From a checkpoint of a small transformer trained on Wikipedia: vocabulary 1024, normalized queries and keys.
MLP neurons of a small language model. Each row is named by its layer, matrix (gate and up: input weights; down: output weights) and neuron, and shows model dimensions 64-159. Each number is 128 + 24 x the weight over its row's rms, rounded and kept within 0 to 255. Numbers have three digits each. A neuron's up and down rows have the sign that makes its largest values positive.
After each neuron's rows, "fires before" lists the tokens most often just after its 100 highest values on Wikipedia text that the model never trained on.

L2.gate358:132155131151155116147107170093133116118104082108140093109089089129133162137134129142130152118068161116143099154134124129130128108134121153097114089135165119119116137134161130160104104147126125085108177161152158148138136134174134113098094118160188161156171110128111088122128100135135126139
L2.up358:165119117141095126126151133118110105095144094095093127108099085147139153169131101107061169154093115110127095098140170159106168111133144169124116138121147155137081135124170131144098114152163113122107124144130143132133066162136158098137136153112116155129139153126128107131129126150128150108
L2.down358:147186138137154118134118152119123111124092083115147095111053085149158158113117122138123144114071148113180091144126128132123130103133129165112121109153158133122100120159170122129107106156126114059130173139166146141161120140159120113114104135143148146152138137132135100135119091143125122117
fires before: "am", "iv", "ess", "im", "in", "act"

L9.gate358:145137106147155137135137099156142125097110098165178130111151134119101088167090164102134122088100107154151165120152111135109167102141156117133161095109177107118157112124176164169132116166122141141139122134139151144148084122118109108113137135143178129095129129145129141150151160154118098150
L9.up358:096113161150114181114152124131155127116161117074136155126162124111117095169115130135146171093097159146128151150107145138109129137119169161093116129097150102124117111116189113160142129127126119151092099186113093154112116097103132083101154121141129170128119113149116084148079154148108091135
L9.down358:153144075121100171093135116133113144114177130113101139150120134098149092117097109126158083083085128133186086140144133106128124133134133151118134092122171103113133113128174130148128152123114116182143128179121123151182119121139159110119164115126138143108104122132102126126112170130125109137
fires before: "ampions", "ar", "r", "amp", "ild", "air"

L2.gate77:092136121130145151098143123120137129086132130137122132141119117117139161188124153104129134192159139133119164129133107116102114129106186150142114098125124108120107134127127128151148126142124188133172142158125123132078147148129134114138163149150117110122113111185130139137125123137154152147
L2.up77:130152147143133137155119123140174135144110125134091127146122133127055134104119094137128128000116154113115151127160130130135120152138092127129124119129137153130070121140114145109101098120119120114159135112108126112102139129119124133131130149113131129144183120080131151091131119127116124126
L2.down77:149096097127113178123060159111156166137187133138140065125129168124126087155085142138138135139128134140148089112139171185128115124166134136110134136125126142129168175126099117159170122143121174177131108152147133125152128194131136136119134147136114123125087119147132134134128148123110090112
fires before: " ", " |"

L11.gate33:130075122138108168157133104137126186116128106150161133132163098124101127138103104130095131120136116093166116094136106091087131107121116117089108130132155117110175114102139154152117074168138152088130151100135163153149098114095096132186125087165117133134148163132091110108142106149116131123
L11.up33:080131135142104141057135097102151111174108113117119145108094120117169155142167162093087145142081145112103149118144121127133096100186140148122128167129135099093161170137130116147099136103185099132152124130122129107103154132110109130102164153151126143144134089139110116126116131084119080120
L11.down33:087137142156077124090126148129083123130071092105170126107140150142145123127172169113128108141074162119060148130089137113106091135152151127133124112082119079110144161140101133141121158120169106215145134102137115128131146104121134115108116130141150180130117089135127128087135124099099140122
fires before: " ", " the", " ad", " December"

L11.gate45:110118134116075130093111130091146100106097096127152132145126106124118123146166133098106141114152151070127133137101123120106098121152121122107144168138111132066192153126144115129123130148127118130133128064098143122066127110120108150096166114106122121121117152126163113089164138100116115136
L11.up45:106081143086123154177139141151152150129138135100167121104168096119086140113119111117116120160120165147127104133101124093082151106108151130105090097125150096110165130125151155147127113118177105138127120115130091133127131167123141067106128153133116157141130154115080141122101133138138117131
L11.down45:114110106137099129121128121164100160135065131100141115145163125104104136147118148114123130098122158110059144098132126116114115133157118165081162137137131113069133108131130144124134129169156149197134129057085131122119120153119130159098143118129124159138134102116100137089144098110107094116
fires before: " ", " the", " a", "fter"

L2.gate62:166145110144124137162136132132101136149140141161165137050123084133141131137147157114120106166072106130135149119098170138158140090092085123110129085110120116113131123150159098133140129102137114136130090124141145139123114109101096119137120138117106103103188140148119099115146129096138115130
L2.up62:178138072121115149159136140191113132141130144162151139045115094134123126161130166125123155131090113154138149125119184129144131137134129130116102118140135109126139099139127106099150120141125144105130132119120138086106115111117059106117159136135105121115185107076122123096131127111117131120
L2.down62:126145119130120070139080104140130190151142130128134064147144113117130098128136139135093113150107143188121106135087141137129101140112133149119126141076125157120145093155151121113120125119131103103119099120125124104065140101126136121126144132144125151110144128124078137118087145125218139105
fires before: " ", " of", "{", "n", ","

L11.gate444:134142087183199149121140099161139153141134115103079114143114119121142090158131131168127181187129125114109112116148159086127152171151120110146122153085146116089135107149098136149080164145146161154114128130119125124105109142113132132126133100095119109109104134160122156135157156122140115168
L11.up444:153090121121119128132114091144099125134192124101116140148114086124099146129108154131083130102126102105113095164105123119157131127085111096142131108103103142145122079096162121163133125089152125081134151121170178123151086162104135128101138149174106091120117166132056124135138110141134111127
L11.down444:128148115154162140088150060117167160120174116107123127138154132136118107168141133150108121164083132111143088172151134086119159158127134138153104125113153101104117099128113091154118117094127147144126159157151149096080146149123131133140133080122085122133084169164093111137138131106113080134
fires before: "ed", "ice", "ic", "re", "n", "ing"

L2.gate389:136115144124123191183167125105117140133153139166140121125145127121121123132126115083095149116107102190127147128064112122149137076101128134147145132091090171151154142126141152132142066155127105123136108128121132056089144094124145130145125108129102122101104113127126169126162157129145166114
L2.up389:147172122143123117161139147111151127136175095142128068128120192122132109166104113097119115154148107160161136146109115136143151089123127129121110156112141113121157119076135098123155131132083126156153124178156089094135111146136169109122125142112104123119114125136168147088160150130138140116
L2.down389:153134104118123173132123130115150131109182104124150115121131190142137139156121098099109138124114121153130131144118118161137136102130098129134105127135127143117147130119138116130130106148079110231141142138130116113125064149134167113144121136084095127115103117128177158098169138134154126107
fires before: "s", "ed", "ing", ".", " d", "sh"

L11.gate183:116112103128137099153122165081146123138158152129150145169120157159118147134120163110091141116120124130125139107117121111139113121117094144140142121125135160101124140113104147178137139087116123123132123093123146136070148105092139120088124125099161117162160153148143158161169142134131091144
L11.up183:109144143148143155150104100091144092142118134111142093139097102082114123136134142122161128159066159140103114156116143137173147121148116123114135121109150138110170170115119154107132138120151177134165072123105143135160151186137167128125099131101092126143104199163142128096097110084137141134
L11.down183:177116163162107099133120132109144142139146113130134134134147141154122127132127146102089126113110131098114104153120142104146097094174101124133129131107165142135158155128081126140121110105132159159084119110121148158066160123094159128132109113120140085147142149131119134132169146162109080137
fires before: " |", "\n\n", "==", ",", " He", "\n"

L8.gate94:124124167121103129112144139119120176150140136124156105115112131136133153144155152084109156108132124145176144082121117128137179096111116151158162086097115141127160137129105107144155127097103141120121143141140121153087152178096178121091112129131092123176090135158146131120119121113166126126
L8.up94:130171135117130150109151087095203141148101103139107106139085138129159145144142135139087107166116140074101090153101126090154144129146133141151128116130124127128116160143141151182152106088131112140177144106175103053116101136123122149161113092070124147109116147138109137136135123122127109133
L8.down94:137125088134089174124132120074120081138150153130130113148116161112114105169102140134054140129123107099147122120106166123098131127087136108171147097109129088113140139125101149136158127150075134147153138107118086127137097134146148143158116118101118085127136128136141149093124147106123133106
fires before: " ", "s"

L3.gate191:129120069118123135116167165078114114127132075124095137133133122121094132170112119099097139120128097133155121166149173126163108117129130145097155167124107119118135123105129134131138124095102132124126137129119125087108132089094103164079115137123123146059124107113123134128129106158129076084
L3.up191:122140082114122115128146184089136104114123069125100123122122131133095137144117125101102134139123111127126128160150165104176101143126125145096160143138124137133121121102137137142140133087092127130131149112105121075104120102092127155086132138121137154058135121138134124134134111155141072081
L3.down191:134104133134110121137153119149134081193141080100120134148142100113133136098149149127110137111137109092161148159129128121166097113104138130082128124156102120164126115130094110126144118078096104067108146139117117132123123123121080153115113115152124135122135127155162111087131122130122115118
fires before: "0", "8", "3", "6", "5"

L2.gate263:122156092091111171130138106130155164140131126143135130122138115098137109108091168138142125121093114177146100094157104140088133058123117169145125149127158111114158129123155161128103117113113120139129120166170101137148090103092125097129076073120128122142146129129098145135185171128129104132
L2.up263:082136101092108162166135113090099150114141096102118158128155130075136147129095139133094118116108112130138089079147128130122115079134120139131136169118153108086146099107145161129142120136122116151136101149107125124135060087080105098078119092102123128119131110151133128154142174133120125092
L2.down263:126192111101112151136114136143142201124138112113137129111137127074153113108074132105159111086085105168186092125162118132117144093121151123145138151140148106134142111131148161118115129116086134187119137158140122145164098078104135111112120125126110139140128121099111152148125186117103097121
fires before: "ar", "ild", "ampions", "ang", "air", "ie"

L9.gate79:116144136152064159133135105132160134127139132130112158135149131129100102162107146132080118136149096134119071101156097090120146106128110127104165146135139132088129098104103146157122125162144150138098082160124151124125154101118149096125117135177121120082152121126150163146118120149097099162
L9.up79:119104110132124168139088112163132145101131102104131127142163158090119097146136107103120087124159151153150166170123112114134129146155150118102170124159153075133114119141142127108070169118104108125118128148136091107159130118100110120131100094147150114139101164105115113155129145147143125121
L9.down79:137126109115148126124114109150123127129124109126113106122135163127118095151113131152098127085089110180114070125145136112120108129132112134098176137154122104121138117164125134108125132154109122239125098169141161130091128113130151088130150140135139134136146147122112153137149101129113091118
fires before: "2", "ampions", "ball", "ar", "air", "0"

L8.gate309:109108088122098178115180120091121154097127138098107150121162137099129124135127161134122127099128112178136109155116139121128135099126129122151163093124147131131152110139146172131132186113129110161139105122141111158121128083063106102097188174129154136108130103134130167174115156153159097111
L8.up309:087161129112113153124144154116153134131139108122166122104117112097151085140093151148151119154121124097145102111142141178086102102114161143161166166103137092141122158151111159168066098137126114132143127158114148132130114130125119118115099115106117128117121125173085141133137149129116113114
L8.down309:127173110093107129130121132126139169092170118126136138136142135089126133115090162139155128081083075180137119160145134129130131130140119091137136107142124133104142084094176162139149141135096158168147120191122128147133091103098121101119142112120135148101169117143111168110157147139106099099
fires before: "ar", "ampions", "ie", "ang", "ild", "air"

L2.gate162:127087114146106121142142121118106145117145106127113116141104123109128108122085127111126108135157159147110117115109109100172135148174121121151102072122154132117121096151148121133111069126091134090141099128158135124173123159165134087135154094126061099121149160140141120128150148152123164137
L2.up162:098103134137140111160138106110110145130182149088122140154139112143150132146106180132106140133186149155099122148082114168159157152152125146111099109119120145130144138133145139152156115086123141095134078173097094129150141140168154097136143086152108094160115169133138083127133119132095163130
L2.down162:133084126123125116134150113128113173130171113130140111157117136102126119170145152124120125145152135135041117148096126135136168135139112112137097107151130131134131122130136137125127089106074136025120125122134111122191122147134154112141121105138093066125102137098159136115162130154142157136
fires before: "e", "ing", "ed", ")", "es"

L7.gate50:082120140116147148116124186174116115137116146124135128102146099109085120090100116122149116118087132133125103118127154115127121113143172137102157151138157162092140156125124129151091148154084129109160107120084092141112158093148150141150104147155089108125146136110106119139179119186124148139
L7.up50:142113152149108144158134108124139156087139139118131138107130127133129110166110121129122118148164128099140156122120164133183157152140136107126146177109113139111095120124140134153090101150092128152112141120131123135115134160060108120092116107175150107116142141170170165104125118055102112141
L7.down50:142096141123127078127122147140123115136116083077109103108186157143172119103133143100147136131158148096132152153083129140155149164139125103089128136113166157118192134131105128160132138105151103131173143105110105147085116166111100153119095105108123138123123123126156112107157153146144105132
fires before: "8", "98", "9", "7", "86", "6"

L8.gate387:108116112120107135157099110105150097174138110108114087131106110118124111101142158119116144123114116085122128118103093141136129110103152127105161130142138132126103146127169149117151144162123137142165127125145135112114124137136124093144109124124093102162121138177162115076108107094125133166
L8.up387:132125114101158157130126131096100098148130115125114138108122081145103143128131102063144084118083134133116135135141123127107158116162139139144143097102106141116151142109144136178146104122093113108111162131135168098124104138115165141125118105117106132115126136175125169137151152128113111101
L8.down387:120122115179106159101136171080113104135082110100140106113121153125111146111116161135091162140126127146150135139121106128137117095114069127123087127114104099139099081156077138124127131145121150096104140136166136136113132132136141133162099115107152127101118131137142132142108160130147111124
fires before: "\n", "\n\n", ":", "iv", "act"

L10.gate337:154070104139141129156184148092144174132126146179110114121137175117133142126120111097127132157142086133127142150143108163151109109149141127135138146096114126118131107139134128077119161112094155130101091135129079115130147124139085173116105155100116140101128114126139162175143131129149108097
L10.up337:122116121137127123166113126136122154161159217118125148131146148102116140134135153121091114133127113071114142162123122144120143132152135132161155111107119133141104119083101086125120117099131164102163118151090144139146171172162133090077128140123074148208121166158149110081096147131139176089
L10.down337:148155128194100099130124114160140142121146089116091137155146117099164128131159128117139140148142184134122139125142151103128129148132150177138110153151131107138139150118107166097113093067090141145140160107130120135104157149136138127144172130138149056142135127137092095161142132109110093148
fires before: "==", "ing", "er", "ed", "y", "ation"

L11.gate135:144131091176090147137125162151107106092100132143136111121167128139141115160076146094107141107142169115137146100096134135106122107098073138121116133119114122125128132128111092153088146151180139146104101110105120088146121135138125142176064130097134109141141158130116121078131152136155094096
L11.up135:095102129147114085158153126116095151132126126122124109116131133168116099087108151104118107110119152158157123128140124107112119130169196128095126137099143116094083156127121183139119139193102122122126173157132138108106132138118092121100141109099148095141118135124122135140142137168166123109
L11.down135:124079106157090150165133120105120128092102157126139144125136161145106145185107137144087113118162107120119093099159123123114125128086160171080111125106090136146132120173097130166130099150163131244136127113105092107157144112110129106148105119147138100153125153128091129116136154106125137140
fires before: " ", " the"